config.toml
vocab_size = 8192
norm_eps = 1e-05
doc_mask = true
MLP neurons of a small language model. Each row is named by its layer, matrix (gate and up: input weights) and neuron, and shows model dimensions 176-239. Each number is 128 + 24 x the weight over its row's rms, rounded and kept within 0 to 255. A neuron's up and down rows have the sign that makes its largest values positive.
A block is one neuron, or neurons of one layer that tend to fire together. After each block is what it responds to, as a language model described it from the Wikipedia text at the highest values.

L5.gate129 [121 182 108 116 141 117 153 127 134  93 137 131 101 148 121  97 144 122 121 111 165 111 124 145 106 150 129 116 133 154 188 166 131  91  68 200 156 144 172  89 141 144 106 114 146  96  91 109 167 162 152  89 129 135 116 174 122 117 118 120 101 127 136  88]
L5.up129 [138 121 160 142 110 160 122 141 143 143  76 151 108 150 170 132  93 135 140 109 112 134 137  93 137 150 143 130 111 153 114 117  61  70 125 140 125 142  86 165  97 123 156 139  90 106 130 172 119 170 136  67 116  92 157 123 125 130 125 108 125 140 146  98]
L5.gate319 [124 133 142 129  91 155 150 122 143 133 123 117 125 143 138 159 107 140 124 109 152 109 132  99 125 200  89 104 185 131 100 151 208 123 130 122 131 103 120 101 140 129 135 147 157 141 127  94 113 136 138 133 158 122 144 103 145 178  91 137 113 152 114  99]
L5.up319 [138 104  83 125 172 133 120 132 109 115  98  69 117 100 135 129  89 141 141 133 108 162 117  84 179 121 113 124 117 155 154 143 106 102 103 150 136  87 131 130 139 136 144 142 126 105 103 144 141 130 141 131 106  93 149 132  98 107 151 177 149 118 142 135]
L5.gate371 [174 107 111 110 139 141 118 134 111 139 131 139 118 117 166  72 140 101 131 152 112 123 150 159 154  72 127 145  90 128 138 119 113 124 144 134 120 136 131 125  93 137 141 153 123 105 125 162  97 125 105 116 136 112 142  95 168 158 139 132 138 115 163 157]
L5.up371 [171 141 113 157 106 123 125 127 126 135 111 116 126  63  87  91 152 137 103 101 106  81 132 129 138 127 145 101  84  95 120  79 100 107 131 124 120 125 133 102 115  98 129 154 116 130 130 146 128 165  92 136 165 104  95 126  98 117  99 127 170  90 118 110]
L5.gate645 [153 189 131 107 145 136 105 152 127 157 101 147 138 115 151 122 156 143 161 147 154 150 131 116 135 138 156 127 133 139 124 128 151  94 122 165 142 121 135  96 130 165 145 134 111  85 104 112 105 106 158 134 114 104 167 146 129 146 101 181 131 136 133 118]
L5.up645 [123 152 135 124 149 166  92 109 126 147  67 167 118  98 139 157 152 133 138 141 155 109  97 139 157 114 145 115 148 145 135 113 105 153 124 143 155 115 137  86 119 135 106 124 112 136  98 185 142 152 156 107 127 121 179  94 110 151 118 125 105 138 134 138]
Description: The second newline of a blank line after a finished paragraph, before a new paragraph or == heading; faintly also infobox fields like "In office".

L7.gate653 [120 136 137 148  87 104 174 191 126 121 131 180 125 128 105 156 188 128 153 141 167 206  73 125 142 124 169 184 117 129 134 160 141 130 152 103 140 115 166 125 160 156 141 110 153 134 131 121 131 152 105 138 112 138 142 163 111 134 109 155 119 127 115 152]
L7.up653 [150 104 115 118 143 141 135 131 106 108  97 128 152 130 139 109  94 114 132 135 119 132 113 181 153 107 153 149  70 126 166 102 155  93  67 154 109 140 176 199 176  94 121  98 145 146 106 123 151 119 106 120 112 135 135 126 119 185 168 176 112 114 116  97]
Description: Inner digits of four-digit years (decade or century digit) in dates such as 19[9]4, 20[1]8, 1[9]85, 1[8]93.

L6.gate32 [142 117 110 111  96 135 133 112 114 138 127 133 104 120 109  90 151 140 185 137 122 186 138 129 153 137 137 154  82 160 137 153 203 126 105 137 114 127 139 120 110 162 148 151 111 124  76 124 193  79 154 117  92 128 133 121 121 122 157 157  95 120 127 148]
L6.up32 [138 122 151 119 134  76  78 129 129  94 152 104 134 164 141 162 137 149 137 111  95 129 127 154 117 134 143 105 111 106 116 138 160  98 134 147 111 147 112 135 141  89 101 148  94 134  98 106 135  99 120 168 103  86 137 128 134 117 113 129 142 121  74 128]
L6.gate64 [ 92 123 140 145 141 112 142 141 137 120 124 110 129 106 108 111 141 139 114 152 139 103 122 168  98  59 135 123 134 135 149 137 119 133 134 121 108 157 116 147 109 141 117 120 153 136  81 143 137  83 120 103 109 138 141 138  87 120 104 155 134  74 159 114]
L6.up64 [123 100 143 128  81 152 109 152 102 130  97 150 108 131  90 110  71 132 133 154 137 118 102 103  91 145 166 142 163 119 100 138 117  86 122 150 157 147 168 166 186 126 143 186 100 170 178 128 134 118  82 159 119 102 138 129 114 160 130 107  96 155 110 114]
L6.gate80 [103  74 116 100 136 147  90 156 119  81  93 132 143 130 140 124 107 140 150 128 127 103 122 148  92 151 146 125 154 125 165 148 138 116 144 112  95 109 172  98 157 103 148 105 156 131 156 148 138 165 112 114 126 102 155 174 107 130 129 160 110 125 154 117]
L6.up80 [127 102 136  97 137 122 123 118 104  96 101 100 147 131 121 120 123 135 129 156 106 130 121 125 104 118 101 131  95 127 113 112 110 153 142 142  96 144 152  95 150 139  98 153 126 119 152 104 156 130  73 149 135  95 144 138 128 123 120 116 116 133 113 156]
L6.gate95 [129 110  99 151 133 133 148 145  97 129  91 120 118 161 104 145 115 112 129 170 137 194 156 129 124 106 126 158  93 109 101 154  92 169 142 113 126 112 133 129 160 123 111  95  99 134  98 133 121 102 162 131 117 114 155 136 154  99 156 108 129 101 130 109]
L6.up95 [106 122 138 119 138 115 152 133 139 155 127 171  98 133 101 145 125 166 152 129  98 137  92 123 161 139 122 153 109 171 102 107 120 116 144 136 126 107 119 104 103 139 105  96 137 122 118 133 117 105 109 125 175 139 177 122 103 150 137 121 157 158  79 138]
L6.gate98 [140 139 125 134 140 180 117 153 128 150 146 101 125 106 120 120 101 147 174 109 129 163 135  82 119  66 134 147 127 153 123 130 127 149 172  94 100 140 112 112 104 104 129 160 105 145 156  98 199 120 143  59 139 104 153 154 138 131 126 130 126 159 128 150]
L6.up98 [124 113  93 100 150 144  89 136 141 130 111 119 141 133 128 142 121 134 134 112 113 155 173 139  77 129 129 137 100 130 109 118  99 144  93 112  53 156  93 171 134 170 154 100 156 121 120 161  85 133 153  98  84 121 146  88 135 141 113 106 114 136 138 135]
L6.gate129 [110 118 127 166  98 160 150 152 131 145 145 123 110 109 116 132 106 150 132 108 174 174 107 126 152 135 147 117  96 129 155 119 116 137  79 150 129 127 179 104 110 141 115  23 148  85 136  83 147 121 109 139 131 124 164 138 123 146 116 169  79 138 118 107]
L6.up129 [105 156  82 135 105 126 146 178 157 100 133 100 163  80  86 113 102 145 143 165 135 122 116 106 120 118 137 122  77 110 152 154  99  99  98 124 108 109 105 149 172 118  85  95 128 120 129 128 122 128 139 167  93 126 156 136 147 147 141 115 133 152 136 128]
L6.gate150 [110 138 112  91 104 110 176  96 157  88 125  99 127 173 117  85 123 149 125 142 177 142  97 166 126 136 179 170  93 152 125 135 110 127 113 121 113 134 144 145 148 108 118 158 117 112 119  98 188  63 125  88 151 121 147 142 132 176 163 151 128 130 157 149]
L6.up150 [148 156 128 139  67 150 193 144 150 107 116  84 108 151 156 155 129 134 133  99 118 138 127 113 140 112  98 152 135 173 100 122 142 160 116 116 111 116 126 107  68 153 128 147 137 146 172 130 142 123  98 171 143 136 144 118 137 176 126 138 149 131 133 181]
L6.gate240 [ 99 131  88 114 151 118 178 141 114 121 121 180  95 133 110 139 170 147 142 151 132 127 145 189 113 114 118 155  97 134 140 149 159 106 109  99 147 140 122 129  84 116 125 144 109 102 104 107 130 161 134 127 127 136 133 120 113 125  87 140 133  96 141 149]
L6.up240 [136 123 193 150 106 155 106 154 142 168 109 124 137 142 115 102 120 143 137 105 114 149 134 132 171 110 147 108 107 104 155 156 199 118 150 149 137 179 146 116 128 165 136 114 122 104 149  99 163  73 116 143 122 125  88 121 102 108 135 179 137 154 103 141]
L6.gate277 [165 169  74 163  90 113 147 133  87  80 135 120 116 119 144  74 129 118 140 110 100 188 159 132 109 114 131 150  93 119 121 138 172 136  98 134 118 133 130 108  95 154 130 132 137 112 130 140 172 153 117 149 151 144 144 149 116 113 171 151 136 130 155 141]
L6.up277 [106 103 136 137 121 153 135 147  89 130 149 165  63 170 119 116 140 136 156 109  95 162 158 171 129 137 126 171 132 160 120 101 134 148 137  95 140 108 159 116 178 144 135  98 145 191 123 157 126 160 101 159 109 158 116 131 107 134 158 136 147 166 158 141]
L6.gate293 [133 100 120 118 112 105 141 147 154 132 140 111 159 126 165 166 125 141 102 134 109 150 132 159 158 127 138 127 127 180 117 129 185 105 116  96 113 134 147 117 126 116 187 133 129 111 107 117 149 147 147 135 146 139 119 112 108 123 151 134 107 103 114 149]
L6.up293 [101 105 111 140 148 120 148 144 125 120 126 159 128 144 117 125 137 111 182 103 157 123 121 153 128 123  88 179 129 125 148  87 134 129 146 137 114 123  90 138 188 136 120 180 114 153  82 140 131 143 130 134 101 142 141 120 115  78 123 129 174  95 160 140]
L6.gate371 [138 157 117 161 143 181 119 120 103 119 151 128 115 128 169 176 161 128 150 194 104 130 108 138 156 138 116 116 116 117 148 159 126 113 159 130 107 124 114  66 153 145 178 143 172 119 119 107 142  98 154 130 118 128 148 120 119 127 145 142  93 130 132 153]
L6.up371 [129 167  80 133 123 120 112 112  87 136 141 147 134 141 115 165 126 155 158 124 114 124 130 182 113 105 135 101 150 121  73 147 135 152 144 131 141  97 132 129 150 148 166  78 123 144 141 135 127 142 149 137 131 137 190 152 111 103 132 121 153 129 104 118]
L6.gate381 [ 95 123 113 117 140 142 108 110 147 132 130 153 114 121  89 118 146 135 138 171 176 116 107 180 101  85 145 124  75 142 160 159 110  98 138 132 114 117 125 123 184 133 144 107 148 152  88  90 132 142 165 101 120  94 130 170 115  79 124 156 136 173 181 121]
L6.up381 [129 116 125 107 135 148  94 149 114 165 143 179 127 145 108 113 103 138 149 175 132 129 130 132  98 103 118 149  76 152 119 146 135 139 110 126  91 132 172 133 189 135 127 159 144 129 121  61 167 110 166 113 143 115 122 129 146 117 148 149  83 155 168 151]
L6.gate416 [163 177 136 135 136 108 147 134 158 108 136 148 100 122 159 105 145 125 166 126 118 112 102 159  92  85 178 109 131 138 124 135 171 113  89 155 119 112 135 107 110 135 107 139 178  96 125 114 105 113 125 109 127 116 124 110 150 156 106 135 131 101  96 128]
L6.up416 [153 110  99 124 102 135 105 140 132 136 107 104 131 145 147  69 135 114 140 167 111 129 158 159 131 158 119 126 134 157 133 172 126  95 127  57 120  89 118 138 116 121 171 136 116 134 158 154 133 129 163  82 137 128 139 130  92 107 134 121 124 101 150 129]
L6.gate451 [ 81 132 128 109 187 166 126 157 105 128 118 133 114 174 112 115 131 120 152 167 114 127 127 177 120 162 157 151 115 113  97 106 116 154 127 136 114 107 143  84  84 142 149 115 133 151 113 110 114 104 116  84 106  87 145 122 107 127 106 118 104 168 122 122]
L6.up451 [161 111 125 105 106 127  96 151 105 144 168 158 132 123 117 158 137 145 150 139 100 114 139 145 113 120 157 147 104 146  97 156 172 127 129 133 114 106 167  74 111 159 106 139 155 143 146 118 147 133 115 140 108  92 134  95 159 122 119 121 135 110 133 111]
L6.gate500 [ 69 133  99 151 167 151 138 122 126 160 170 124  78 137 107 113 102 131 142  71 139 125 132 114 160 124 136 125 140 136 119 115 110 118 170 152 147 154 118 155 142 106 124  66  91 137 147 123 181 134 148 131  99 172 129 127  58 100 137  85 117 132 136 139]
L6.up500 [109 158  96 130  86 129 135 153 135 130 127 146 130 140 129 111 115 115 135 160 127 163 175 140  89  91 136 156 126 147 123 151 107 153 142 107 157 133 111 138 173 120 116 151 157 126 116  56 150 120 166 123 122 108 151 120 133 101 163 146 128  83 140 158]
L6.gate687 [117 110 156 148 155 139  93  71 149 159 110 104 137 137 111 118 125 129 143 103 162 154 136 114  94 123 140 128  98 123 153 158 124 141 132 128 122 152 161  80 123 147 130 143 131 112  75  83 177 144 136 155  80 124 133 164  87 102 150 136 146 139  96 138]
L6.up687 [ 82 104 120 121 108 111 131 118 121  80  89 147 143 144 139  86 117 141 139 140 147 113 141 139 145 147 145 133 153 140 113 176 157 118 111 143  97  89 164 146 120 156 129 163 153 120 114  98 133 119 135 133 116 115 105  92 126 152 156 148 151 145 108 134]
Description: Inner digits of four-digit years, such as 20'1'8 and 1'9'49, mostly after "In", "from" or a date in biographies and histories; occasionally mid-word pieces like Me's'quita.

L7.gate130 [137 173 110 162 105 154 135 156 139 132  90 116 108  99 125 123 114 125 145 114 170 172 146  94 117 162 118 130 107 120 147 129 110 137 104 162 120 129 170 111 159 124 150 117 149 101 143 146 164 146 152 101  82 111 170 137  97 146 130 177 146 151 126 113]
L7.up130 [141 116 108 130  98 128 113 124 137 164  85 147  90 106 167 147 127 126 127 131 148 146 146 111  82 132  91 121 136 125 123 106 118 141 132 135  98  89 156 145 142 129 159 152 143 119 146 144 130 169 127 146 134 119 168 138  96 157  83 157 196 141 148 136]
Description: Sentence-final periods in Wikipedia prose and line breaks after paragraphs or section headings, e.g. a period before The or In, newline after == Plot ==.

L5.gate107 [144 113 146 165  96 155 100 117 121  93 112 125 124 117 114 112 129 114 105 117 144  97 165 118 105  90 130 131 129 137 165 181 146 123 137 150 121 179 137 125 142 124 153 151 102 107 153 139 130 145 117 111 121 144 129  92  91 164 145 131 138  99 100 123]
L5.up107 [111 112 118  73 109 136 115 119 146 133 133 149 167  90 137 113  89 169 136 118  96 114 144 126 148 139 142 135 118 114 143 151 142 114 107 168 106 119 139 147 153  66 149 118 192 152 121 125 120 109 163 135 119 116 156 143 116 135 131 165 124  95 106 122]
L5.gate260 [141 129  78 140 112 141 143 133 160 133 104 168 121 127 132 115 145 139 160  89 151 155 126 127 145 102 158 164 145 110  94 162 141 156 134  89 147 123 166 163 101 132 112  82 115  96 155 102 124 109 124 127  50 171 137  71  94 137 180 126  93 121 105 146]
L5.up260 [153 114 114 102  97 114  94 123 103 149 103 109 158 125  84  96 119 197 121 147  91 151 125 111 124 133 111 118  84 131 137 138 156 128 156 150  95 165 203 104 146  92 157 146 154 151 123 129 136 127 137 156 135 130 140 133  78 117  89 151 116 115 122 130]
L5.gate298 [132 134 138 144  88 114 135 134 167 122 131 135 126 126 132  97 132 102 141 108 136 156 135 166 128 117  97 134 129 128 132 158 186 108  80 165 134 125 174 147 166 119 115 125 110  82  87 130 107 107 144 135  68 144 132 140 143 168 178 186 142 116  86 104]
L5.up298 [109 146 122 111 121 105 115 136 132 121 106 148 150 130 131  91 159 138 141 161 121 118 111 136 146  81 148 168 130 143  95 151 114  97 139  98 133 123  96 106 135 104 121  93 131  89 125 119 108 147 140  90 144 136 116 134 134 134 123 132 121 135 135 139]
L5.gate376 [122  97 124 102 104 100 120 141  93 171 122 120  99 123  82 101 132 118 147 156 144  98 142 129 149  89 156 159 114 139  98 150 176 105 158 163 124 138 146 113 130 125 154 131 155 104  87 146 165 120 144  90 111 113 144 151  64 112 200 123 133 123 126 138]
L5.up376 [138 125 134 142 112 109 134 146 162 111 131 137 105 106 122  93 123  93 133 136 110  96 148 226 119 135 116 133 103 115 154 143 128 129  87 125 112  99 140 113 140 108 112 117 141 153 137 106 159 137 122 158 128 130 120 113 139 150 108 169 155 137 118 135]
Description: The third digit of a four-digit year in running text, after "In", a month, or a full date, such as 20|0|8, 19|8|1, 18|9|5.